{
  "vocab_size": 8192,
  "norm_place": "pre",
  "norm_eps": 1e-05,
  "bias": "none",
  "tie_embeddings": true,
  "init": "trunc",
  "lr": 0.00951,
  "lr_head": 0.00904,
  "warmup_steps": 200,
  "doc_mask": true
}
MLP neurons of a small language model. Each row is named by its layer, matrix (gate and up: input weights) and neuron, and shows model dimensions 0-127. Each number is 128 + 32 x the weight over its row's rms, rounded and kept within 0 to 255. Numbers have three digits each. A neuron's up and down rows have the sign that makes its largest values positive.
A block is one neuron, or neurons of one layer that tend to fire together. After each block is what it responds to, as a language model described it from the Wikipedia text at the highest values.

L4.gate74:138128105144122149170095180189113140101108131132164102156122114113157174141093110152132141159133070139102107182120137128177107146167097172068110119119118143106083154129083112170150147117127137117115118169179156157146130152141113135143176071183192095115093138116153112122133147158144083148192137158145128089106152121155077045143140105125145087187087161164117099079125148160151160088129
L4.up74:100138124194138122101108159151087125133110130136082121123102120152100154120142120117100117090119128110082140152122095121190085156141128171152084121129133089133112074128113152132117141125116130170148130164126096091162094155135116131072074142128202154111129153130152147132148137178162076140201128141190060080112103150179180105107128088110094092084163179152161110117120120123161114148078
L4.gate419:152161071121130121131103098103144135097120111060125116158144132172108150093094066089147123107139145170122142125146068105101134121170124151144157129159105166117139108066086078149121150120102074190112132134186120139141069129091163150110133090161112138163058071135092188174131096091170082129126153155127126123160136090109115157135148119196079063090109161151141101085168103108212170153138
L4.up419:153111109166199148146148119115159172061073113126108122172110132155127174060135069107109152121129085161105159193155071105143081119139134135116144096170181125155180128085157128171152120143151161170077139070215144128141034088114112109087093152135150103138122085084103170116178181120165126113140127057114072064133145172152148110084159083132126063138103201116182123123159130092164122123103
L4.gate425:138132100181120155149164162163129113138162107163102127189049122146139095085173072124143139130137108158100110102081117133126063093149129126117140105149098110125126174143153082126194141139107149145127113125126184118146117104106098108123136068117168118115118090116164104162079147135124092170197110172123122143135077103151095135064163014119134107156131137162182088154121117119145138148091
L4.up425:134135185146162124139096102178143174164148127122149106107168119117145165135120117125077119133145101182098091152157147123130078131138139145108131174160116105167135133123108067164129167155108079142095150143147172157163083128110142119110117125135117132161124210099126145107127078089135178147187198062095100085151138131096115162093132121166161092102083114139137084126123078148146161131149
L4.gate578:125157093119079158154175148101146161059175084164069133118205127093105168121157124196165045118123112117117122232061104146180105134133175122170152164139157123138170121117104140137163096098067150132124145151160103151158090132117149099104132099158129178114074162139136137165119079160139086130172091145190146147173149120210161117143128112114147104136111130137149106119150127092222088166136
L4.up578:132143157134097143156126104155072134091062127100095097107105127171082080131176061145161192107099138134120170109130041086105104113149158148155177117143102120167113126111148115115158066100160104171128144140155105188136072129121091145108167107086166163117074073128099147156179199064095176169115105121154087158110136181140157108148156130110169129084127145084175153102133130072151097185143
Description: Paragraph-end boundaries. Paragraph breaks right after a sentence-final period in Wikipedia prose, often before a section heading like ==Early life== or a new paragraph; also standalone mid-text periods.

L8.gate113:127149085151113082114109138161139175132149113090096174169119164130077161129123151067134164101126144093157115150118131153111060117093165157125195143171136134119122174086099142057141150144116131134143159132067138150112122135077109123129128127103129135135114113115166127141064137076088097119121124233139098130148047067136098126181139108139120160115133097097154205173129070146132114173087
L8.up113:140111215138149125096109141109100124180092125157087127112135194112116153054130098114126101127122146124175157146112123130133166058097158210129082170152124149108161113119088119080111133147117089087086168124152158121111042134098151103154099111152115136161178162184129144071152153119136121121144086151118143134117059128137107122129130153127079126121156159110111141084123101120115163143148
L8.gate126:145135147126130190078169052122138148105152141091089157095116111133094148142147123192128135099067064164133135100147157135099076198112113142119070142131165170131145113134168075144154113158133114151090120092068162090155146195161108148112099089067134169155117165129143055123095113115102113189127114198126106115159090110143216108131130104152143135093161099159155106133138147163145098066118
L8.up126:091155082160092128122111113148157088177168092064110160166119093141167191105098124133094169081151102179137177124103146177109154120107180123106178103163150114058115166184076090138107168150146160161076165090102172103166118128130177090098101144066133203156091190132161169098087148188140146123099098108151100176121076112129109092128148101062089104098146101122153146116103168075145095130190
L8.gate231:100165116142103102148109156145178134115160132108118140142155091134143075066119150107119138110099169119090120161146136139097191126129165154087149105159149119159131106133059111130188137122166112068171104167117134149097177155123131188137143089116124064195177125098135121118085107165162124084174160125136117187053120049120122092139144119125126080169139167187108157142169123143061072154086
L8.up231:146174151129151075157127148124079157127171155105169139117097133179139142074156112154097124093104184151157112130077134144150102101078110125132188098110140108168116138134072154113116099141101102064123179151150122132098123082138165125051146098114146136064109163120117091169089152129145164141126153092180172143106141100133146117109108134120171141156034169058094107162137133162182143093147
L8.gate269:186142124126129164126094115065102102127130118090096144139133102105182135141132109146106118107144144156152123146152113177152109100124091117135143086092103159200146101184134149151170117134120119159112126169092030138095122094118142170156110081150077171169053118148134101144142094126119096077144112174174144125115152151093113052133142125137112129101128132139081116086088179125109154126115
L8.up269:169117098111115130123148090080205142158145135132105118092113127115100137125148168139107108152086114089070165172127096104160133086140151152128170168146069144142061184086063128072101105125124122120093136085140112137093098054087154160172088103102130104146156112145148080121106125147187130115186062120154094056094162119083092165037087166131103124129117088109184120085121121141174128109125
L8.gate275:108167119133129067087191052092105130124131183055085098126105111165142180123139161126112163087117109187154138153134146120128162164119179140093117129160139164146184117182136118112125090148093106121154099164150051111152171163133140138128086126072129113109073137133117075139177126143190154149143086145112071145134160135146093109076122124101102116108091128102140192094155143147206089144096
L8.up275:141104135076095099210181124090086181205190116113125126083102117139137103149138111128092112158119166111174128151153065134132102093140102108109157141073136155155173170134143162128150125126133124125117114115142134105076102141151112135103087114160197165121154185132114165129139112116163103128148094142118146200164092126163154106149077144111175113132103146118057129153093127176118148118119
L8.gate295:158128068145083096131072141126119114157149193099086119166131087141094107142138155142174120173114150161117182117091144111108149094092083131131089168165135107130103137097185094119118083126122136144167120129128255121138124120105119083123099134165130171142068123149183093079142127138186132153110196085143123082123112075154142117106199168174085171118169104098166128112123131101155158110156
L8.up295:134108082130121110128117108074141078072138139212100137100115109155110088173122128113149099125117118147128128152144119126163115171173082128151084106148114139172152095115136103110145146095134084173056166139154198117157114103123163133115116179118206150154136050178150143144167139170191119097134138128145130158196105171149162122114157120144154140137114093185143117123133155094130103110130
L8.gate346:112191114147075175113141049129084209106146064116090147138113082157145201168113105139116133135076162146161168255116123092114109036082123140147087090129138107111133103114078095130101151106084084137095148103098111133137133103063164105150079117143095137131121126084164146170091113149135141131143129183145160112082147163126097134086127155099073164108107165175142113120111113099181080107165
L8.up346:169170130111135122110162222138149166154093188167151131095151105119095189162108094134206177123178178116104172139053098148119120135112148164135125108142112136127142141115101118066156179143141120153122146155168088117098120143155112135132049108197096134123086111155126141156171064161139140134118066061120137069126125121138086169108195102163124104119108117137134162092155132084164119168120
L8.gate355:182138205153108137102164075138116125088131113147096091121083088142094102147157150130047204101127140190179152116136101181212173092119106130111167102077153109098125119150109106146183125191099095120117131098194206204100099125089111090109132061134110136156095076151103139104116130098104085106193106112138113214154147152036084171122142182133146122160116105150108051130125174133099111158116
L8.up355:130101078098119140120065145116110091098182182142132126153182107152113117193190132183132119144104081108086128128115140127137061067089177104095157159088138126120133142117130133087148134087056097125141117129161167113158154128085092137148125171075133123099042144137153142105124158118182097111171147147127122145188133186136163162065136127113119141122156059175113026148115118160159132111125
L8.gate395:177131136136128112100124124140204112101117162094161079150179162174051079156070173109138059193098216104140107220117134081168155093135116176154170118148134138140142062129113172087110198169152130154169166123142085114110090167111139136135115143131105106116115140138140133152127087193122076136163181123080089147097088074119143116094094101099084146138126155173098171146118122169101100156129
L8.up395:187132124147104138135094124123086142140096161137101082087109110152119082157192124114109060116092205186131072123122097160182112122101115116142137139075136112182142140124129142176066185138157161230114142110167139112131073093167094099104105137103115180115102120136128139090137177144089128204116111164094097088154173145136142119077123106123114115102117119108171179096134124104119164157107
L8.gate491:156146078100063149169086147114139184027141146119120144172143136100120125131154115045127124141115148160128173182122095122092138080161144147097139135158047116110135112173113116141152149129104113127100115152177158123137079078113164114111152081100087115146144136119122088172156127128138112177119107117154119095090102108161068133088169152131112089093118134145113097135137105158136151106132
L8.up491:164099114118061111126133113117136140079150134139127102134148126184145132150177095139170104119085117130131130210041106156129166114145161149116145125142125106132179087123116117151187103137092075144115132168151212110132137158123143078159092103137094148157078095148160108145118117161130086140105119099137082136170102155132157080162214132138160102085136098178104070204115060122145117171107
L8.gate589:124081162133130119158154126130163145162208113162103112148136143141079148161108158148109145094049115167114147117182129109132087181111211131125093127093072106203137120100122098132144141102148102101099108122128211125165197110146141122068133125096090100190165133135119097058119139104149136161196174086106093137112163074166155102132062126153060157148086120117157141072068135109127211112160
L8.up589:200163066123133107171204154097127065134140034069202150107159097154101128124125195089115104130141075112140108147093136082134099140163149149111076092152133141083114163130149097128106137139105179120151148160154096103148079143154157095116172063129165134136150121076144100127171160145136102059102140122113126181131100064146091097091179204135104144147130131095186165154128128067151090161174
L8.gate590:152190108116111097159143143132129138200104085100143167202095165141131077144060127128094180085141123129168097092122131165113174125160090079043198133195180087094169103148118126108055160145195148119111138097166188130067102113134108133080126132068126116103213082129151107157131089171153167128159119140090158135146124127123132116118125170114136129146157156100167122184138091087134132105165
L8.up590:124123115113165119116171077060140089127125121111149087172106122147108190179112117178097089206136124136112129150073128145173086098130094171132140125172135113117106100116125124102143145169146088153148116125155079154111094152106146126136117159133056106132154138117211114161161135132144124119105123162136148132159154098143143100074106147138156082111164121187072139107144158082162096063153
L8.gate603:126108134135119078155149114141137086109107106146082171175111094114139106123177147142123098112064095124117168149138112094147110097096127128122088110132165105123107114135151122135113135110098098133109078113121166102096110154099132201217144094070122131160065147124081144099130103117108098078123126132141091174127124155160162222062121097124080098147172180122103145087100096130143093112101
L8.up603:174151171146122100143093123175146077141223124095148108102163129114184106117123128142138134102125091096145188121087156134128119224073099132170112106106102140134101179107113102157127145107172129150124065106125116088146073150094137122184150175088094150138140135132104133097099093109084106181070153101100119107127117124114110177103135126161166107137105093155088044117114180137060126098158
L8.gate631:143146167116132181091133089141148137109087140133156139119122115137101178163106056110123081077146180176112118150107160125120103124135150176106104139140112134139117148127098120101166104139184149144124167071138065070108092123121145092150143109173113131199099138149187118104143112155112130148103140068119139147118145115075134078090126099167072142084173132208103136168111173177067134125167
L8.up631:169111110196105157093121094042076167099112128148140079132098079142087154087149101150145114139104146122155041142119148177154163115122112120137102102147128096135167113105129161104102109177114086161145122093127111045187094105155149135180159049131079114129093120194165123116104099127141077108089139161133171100104111165188100097129092125136123089126128176179138089133112130155174080163161
L8.gate657:173144078171162071101111145108144108111097197143130225110110130087134113158136144187176131201130213123106103162106150092117153094123143132129145078122126111071147130118078116146124122088114141145192152117161131137121127081137172115201159176114072117104095086154093092150089134152138116182106135156133106119150052117079112146107132101129124122103180101109160103168061079106141119136189
L8.up657:099137196077109150162125133133164127094093143156136114187099110149087060138133146199091124084126145128143095172136143182230091126120084125104067122145095139117122132120133209130131185119136149119132106149163140169126087143158144134091123063102173146184155171158121163079133067135127123158134138175160123125174102161168150136111115079093133095163185109178128080117119128159106137128132
L8.gate681:212123127143100113120129085114150145118056157103120187080112140172096097162123146081157150119128089172122119090092135121138146144124149133091077117132128123061163137160087154157135148138097056130101156126133151155096130163121090115103161117176092132183129122150132146118073135123101167098097148121123053172198111099105132109110106141069070122180100179145084151072122150137127176168124
L8.up681:129109120160097098114132079101135108093150127153108148147134187079116120115095148072120181103141191121119141157132204158110141148101129109159127087079171164143136165182093103115048099166171139153136129084141146089136127154086129112122096088123140122132195098209112058127118157148188129119095099127123074128170096118176119095194100116169151154074083125081120180135088094128147128105109
Description: Clause-boundary punctuation. Mostly sentence-final periods and commas that end a clause, strongest on a comma right after "and"/"but" that opens an inserted phrase ("and, in 2003").

L11.gate564:081126137132129122140125115138078126106107110195138117130130078152071117092181128143167126141094113139108125086195128083050117080158150082187118133141137129103149120115078142173136147091167081126183163133055042088130113097188139145144126139153110137136126117164211098110087186080133163093114065186072101141149099112142122122160136140152147063089123100094089068107095099088134090108160
L11.up564:119133122167131117147149110096085113092147118177134125108162032152139157176169128097136153117090131124190179166180206162119122110089124170121185057117160071080121124150150143163076152101138133102140133146134158093079123044094139144130160139070130163148108138102125130139101099100105193138187180153111142082107123136132189141157072136200155128125139171149107119103143133057163156105119
Description: Mid-word foreign name pieces. Word-piece tokens at the start or middle of mostly foreign names and words in lists, tables and citations, such as Fried-mann, La traviata, Un re.

L4.gate81:197131073128153129114115105161091046144091108126103136123140083118102119090098117086062209082082123192108092137090120137093076106106162099161128155154151116128163146188137106133116130088144136110128094110119102146113074138107090129164121131173134044207125188101083109163090156123140069160138164091153154133113152090161139126148150134122131134109102115101130133088183123105157116047092
L4.up81:127114138086141207126150141090084191172104157107103069065123083146129100210140180152143108148160143100122053141057087090130132177149138130117132164184107255126102078088145103114110142159116140099103141107091010053134138108163089142130163088173095154156099123133127075135083172159118128123083128135159124159116096145129156084112141082140144106123092087084133091133113191130093158130149
L4.gate90:116115114109094130096141115104169166181112101160140157100149143101132123135108151135099137151123129108191128116175137092143167190157148108157128106152217131062136126128140141097179127135143119112165159067068127127173146129178142085106180099139147073156092173102149078135091104126080113116118145158098149176164024071115088094164145150132042132112129132122133197153167163144133117072117
L4.up90:121169153133168119119100150133134116124109095152115126095103076157160160112119176080111121126141194141126155094093137095170112106092123142161117152148155115079072165146162083142139114117074090088043120122119205093085155173119091146128101087108133126066095202123104145139189193137143180066126162119092167140136126130147161162110099125108135098141146136162021108096169124112148160105119
L4.gate304:144108119150072153100166171134127135161176126136147151142141107146134109146100158130102160129128091096116118122089079147136175127130111127068108128140167104165149139136198149175161132171056086104128063152173085115105157227127087162106153118119157114066090166112095156127115103129142129155093116148112095113114140114115141084097143173189115045089106148149181117136135181127153106186099
L4.up304:093179059151148148152134117153193157099120122169136200093149151103135065129048089171104116122112143146102097084035101147128106126118106126135152127160157160141044100168132132092150132164079061113087060139162142147165146131125090139100167174116146107141137114167087099205136113092151110130105074116101113146087133124129140092165151145074151103097151099071075150158090066151105111138120
L4.gate353:227132107124100146157129114165109126121118164200164136132162104132076109126130148099035192146102057134070155148095149129095116129146154147139117091121121132145141134124134173185145079081128119164114151132098170113103151073117122173084141179136090150128142177176126096079166113149116111180095118130205102146110103088168162117117134137193088135156149134100102176090092137143086055128131
L4.up353:085116123163094087160205136143160098188102116090116118113055106183116133159120102078140069127136064108122130109128075121118094176143133112158155163062157157133150202114163144171120133106112127093148079095120134081102092161125145147163084113156135114081064101048139107101139078071167119139113137086101110116105122152100150117142147153149123182124191143079094126084165154141202081110120
Description: Hyphens inside compound names. Hyphen tokens joining word parts, strongest in hyphenated French given names in tables (Jean-Pierre, Anne-France), also compounds like part-time, mid-1986, quarter-finals.

L8.gate2:109104109150160153161151134080130149129084203165072141127121061136133133106136119138096104140103104128151166164112066184120174088107111147112154160104154153130122101211156106133152127111139122132167141110099030143168137160154122123115149127136082161155125159105115123127154140127128172118181098201159126119053110166139110146131137078155176139148178103079098109062190140102105122191134
L8.up2:116145141091148123165052106133158164211115141118106161074086121171098128112135124080124145072076097122110116124145200143064108144127155130187139114118208131140088157110079167127066191120130179107145172128121128159142125185124076162205153070087148124114112122162163147135089157124148088117111144188129122156118159110071134158068149133123109111116084094192128130132130129124136164146129
L8.gate85:079121081156082123079100125095169073172099129091104147126134025159129109098124109110091035090137167099116074084130130125100127133143150167127120138057160193191149117092116166172102108146060093128142124122148143089175102138128168107128161145128167120135157109130061107129098122139081165151179119080090130113120091118071147133174103065177116113101127106139164098077152146143120119153111
L8.up85:113101113119114147131112111138139188155184158161117156039136147114122099103138109156156143101133140164078128070088164164110135119124122133136083130154110170087092171156161168122214088164173132128123111099143105064096153107149133111047166124117077166122132174166182130099084110106141180166103152180193056146154159120088154111126111135136133165136164159066084130098145147151117161123175
L8.gate96:148096162122106119134082135148171113118145156072168162160184073121121152127117083166153093150095086084173155141127067098148144157168107189089082101109142110122179123125128061105140145080127184153100093148074107057154093130136046145106102107121073139056044128120131167099178140104135129105153204159125115151169131130132142132057125168147095132161114109163130088051129145119111123187160
L8.up96:152159151139114163128106119162119152085115079143133107161126040169140121105184073080136091106070150090152149154126077097114098126135137129107106135115112137113130139097121169162117073134176116206152149139141141148102122064167157190144122103118065095112079164111112173128164144177116109121150169096032173071115140132180116126135151127161141171066159103126167121101145107132097114146096
L8.gate107:146089111119121179085128140120110114087088164145059153106094114129159076110170121082150105113078181174073151141182117149111121160150093097073142139103153187089151186148077131163083089103153094181131140050194113109181101137171123114092103148186143121125091125128106142137076106082159123174122136122119181169133105220108120152144103124185143172091147130106190088133121131208135104128113
L8.up107:131155070156108032144128182125136115161108190106093123152170162014101161130081057129130094070101133143168090164140089137166144156097156140146149151114085179160148150104085123111126072131120119193159139130123169113197111121113144103168126136167118081148081120067137088112147112155114162107130156105103130184059194151105118106123148199137099135166090096127153121134136154195204107129131
L8.gate167:067082162110100044105132167130094106121093089075176136095099133137143092137124096140187157133165125108170119177101148104147148163112098104090167090097152137138130201140104109132167144124170122158154128118134201126169136101117112180147190128157153116093182134130076157115099143179168167121120093103133169116156126089125152104152134102128152157146046221101159113144100075180080101165156
L8.up167:136135152166111139142105109120110101099128111127073153082109186136115116115150093082213117126118174100156127099119133082153130096093175113108138070183210167201097190113164107062170148113121124171141137155117147150117114044117111159097108039163132141135090134103089150127140160129143153122166130182095094170045172143172158144148112170147127138148177132156175155143137101105133089116180
L8.gate301:084162108121135136138115106096159113106135160097054149123093171152138147121104186081075111107146134093132131154099117123142160126134130153073112145092117171071165172118157189126161104077207149118135183122181151153167072132105166087163133087094127114137079138139165100122144153078054119174123164109150143127097164130046168098153172120114112131089074124145165120115156140110074156114149
L8.up301:180119159205088142126163148173118072115154073118119159153123141100100164137068154169185148146140130180185055127109158187149117136167070117089154199105169162185108145147107150158098119155111111166093100099120128159177155108092095096119126138086106152130102126106155141102067137120146168162167151173170165149107200174112146125137133105145140109161173084097168129123083150124105153056125
L8.gate308:085154149193111116129137089132158101104153140110166180100083134123157058089069188169180173139072132125122126177102104172181125130124125124127147173121147190146114186170141088135145110139185123127149165117104083118191157115095102149133066089126208137104131135160073132134129154127101152184129170152178114142111085191172127111125141203060068134207098120176074134103145138158112137133149
L8.up308:099170084104152210096137083153189107161053089176125132132125157061120106102082108140125127177095111093159111092136152123156111166180096109104159163113118119049106118144137098193127147153183103141100147122135196074103143116091073114133179118100097086167124181168153121141128079142142169151093195097097102117155119160116153115119103103125080112191138147179093064095112115151160131157088
L8.gate324:134125130128051116165077107116173125119161213083063089139072139177103103162119085144136146116114089111098099087129173170106138116140142167109118147140117125185126161107111124117149118125082148140093145116082061138130138106069130148126131110112069174109147078192089107167194146164157112065147128127102127096116116134146146088138152143081086114131140133068107077087157114057119138125144
L8.up324:172169091084126145125120118133188133144111126105061114110148129178126070111146155114116063156069133125180121125120078170139147166126127160127136124152134168132114116158092135143176126130134050153157102131130110143123131092137032118075162088112173131075137151156144169107133128069123189107101101123118131062158147091156139148183189137156115118196096075158132085137168117091127104152076
L8.gate327:105136117133117126138168123119142172190102155066136128105130048091148102105153172092090078082067152104120157151087107096067130102131136112173159144100091110122107202169132092107138086113139157122132092172179148127088139134127098130199108110126120158156177150142115118134101132098163151173099124104183128138085099109056099170112157144174075105104138133111167133094166125127132118129097
L8.up327:176128125159076130099114124174126151117140137134085094116214194128106106095102116118157126218075105199093101124140152153162109100084061123147081154128136144167101116145100123142101149180086071192171194088086133096139198058129158144160125094102130153152090133184089158133168081116083151125138168112149119190123076143045144066176116080105139090078149125163131081081172105143139147099079
L8.gate422:107181110137096082127091115092158224130105148139125124139107053106107111181184138058102130074124114093117128095153079120104137110155140131145110110136106146135098145146124090137143122185093149108141130124108202105067095102159044183131053059119127144159135141098120104144110154124197115136088119104097132102195142137160187140108139063159175105125115117127087136119174125129095157128132
L8.up422:159143114191127143145127085088059123140068117146191096148125112149100105168150134079176115093103069097130108197179073126191129181123163148180092068150099145162130117114141131099133161106127096168101139138105138119183132117126087111173134141168138114171072152104162085105112123096185145106148141129154142115162103196211143075144103113115120106134095099207164087162096119097119107135151
L8.gate510:141124153106117094127139155094158108101151120201124112095164134136065087128067139160167138131125162109138105110053084087112112127162129144075174132140125108135155105197126119083145149062187118097078081125145124135112125088137161112129092090070145221125134147097146131094122096112152148147114180084114182087114099133137096108131081105087117153103083168126170162105101124124116107070107
L8.up510:140122123106083152198154178139121151086078111173111108123178106071140154138122135100108207126132144095139105095051148131171180140152109143122129149213137122123150109159112117185142078139103165125127157120102170139135156115084098173113163166165116084088149105124153101168200053158175143127106167121149094105118036150148178174146078096093101137136132169147124105150122132158124158122157
L8.gate569:135139112152136101090120134092102144125073109155073140130105121134122119105150129084168150115119100115111132122128145156072165134104106127140113117167122140116156170195106110122105125216132145085116166118123158108153103075152099153148128134153149107068122072086150135136147074071129101124117118015109131089106088183144137127142169061077140093127130165146163069131145115172163173126064
L8.up569:165135141074165091124123167118146159109063166139158058114088111124181161136134121112112148129204104142115100118137096146120170125078121106105136097162202181161100129126108081182102190168154093178150118157148125128124128127203101100108180096132108155108072163081152154060117104091098126154143189133135122135136170158099148132140136163089101109182104115133107108148188131105114110136122
L8.gate572:105131110109145121138060107129198070141108137156124146084176138112128104095134128143170132111142110139173149078170111148094123167142128110196134135153109148173171217110120143121151113202123156145123146113134124089163080137139135181121153185150119102163158134167139120159131142186150125156163124141141081157123154165114159110134125184145116062128059143137194141108107160118121132149112
L8.up572:115078087162086122156130191141145121095154065164105144169088071191100111106110116123135136173136141121095129142132110100104154101084105144173102121118117167145151161172105035153184185121103125152130174170168198058156104118133093138069105143109139134120134149096168105181102153152119085122170098094108136105118103146072108104152072108077124146149170144103148105092098079128143179124138
L8.gate622:127139132143161106172122142153159138130114137086104106139112105092123140141089145114101091099127138123149129182099115164118076155131126170155106115096089128136107085166168086101151113092071185119179189091102107138109109107165154108083146116148144167139121104082093170109120141121166124134171110118088196135119094159150150125198136167028065171177175091156168132136075091091142105182156
L8.up622:129160133115134162121154168118145119106085121140120100138116134150121176132091172132156201141149087138145192149077137171108098110114105104102170127136116179102115123124082132154150122052125147153149158151164122101131138164192083152071140111125161150136141170095112144165127132111139072168103140123102138136138100128166155111158112148163117052164135143142136111165122133104132098145169
L8.gate656:105151084143119113122175127158113114090152142169156142073139184116090149097109083093171155115103079143130137159109139160084123146154113115136184118150119149073112101149091123160148104153124164160133137131124104177139112112098088128163145138202074175128090158127099113146119040110107109102087100123099082085083114082129146192061128121106115095148119134178121145150123109166137133132159
L8.up656:184176089147114090136152069081154087144078125104126170174161076116092147113181113109222073181095100133095161126112146117097052128171112086111119130143117131126128148105096151130097184113116143109154192093126124091145122147093105166113119198119141171093129158110114091125066149114135133166146111154109147175126089189088102186115155114103073157142059183134045176147202088114134088114117
L8.gate663:138169125104147149091086115195141148090094129153132141128134090119112120112137049168126140115085110131148121090109148124131149134153145194127114126159115195153138132202141118165120135081129179106118177099125135166160166052117077148060084126184070099168080165160144138095171186124083105151058176188113087061100114090063134076137144142111072108119201121146130128141193159095174140149061
L8.up663:157120158149148178178094125149155104112163144103133096106075153132122154157143167126131079123148163173132125098157122123118135175156109145142085104124096127097132090151149197105152031147128052190119122069150165106141148079118144138101126104165138092083085176098170162112107107126138091121116175099082157072109187088107141067181112137113144117140132104122114165087122136109115137073078
Description: Mid-surname word pieces. Word pieces inside personal surnames, mostly after the first name, such as hyphens in double-barrelled names (Akers-Douglas, Al-Subaie) or McC, Ker, Mar.

L11.gate536:156155149087149058137126172109172105141126100137159143135137134136140122108154151173130166145139163127133107170134157099128097102111158107069156126191151100161103172178157191111146148152159116135179123137095148184147095161169117126146171095103058217162178144106101072123117127116136089183119102128112092133106109078190068050114116133139105183102124185142099161071080157161145095111154
L11.up536:156122163126151169111151137143094105138189137098139180103169155162141159135094167175137123095104169095180145116149131140137098121130133166055136071164171154132110132131147139120205092119095072167173121153122160139137165141093106087095109083116110154114120180172088096115136061106157143106160159110072134087151141205114120067105148115125148105171151162119122096122139108121148161158109
Description: Post-subject comma/verb. Comma or verb right after a sentence's subject noun phrase, before the predicate, e.g. "the town, led by", "the system, v", "the tower was".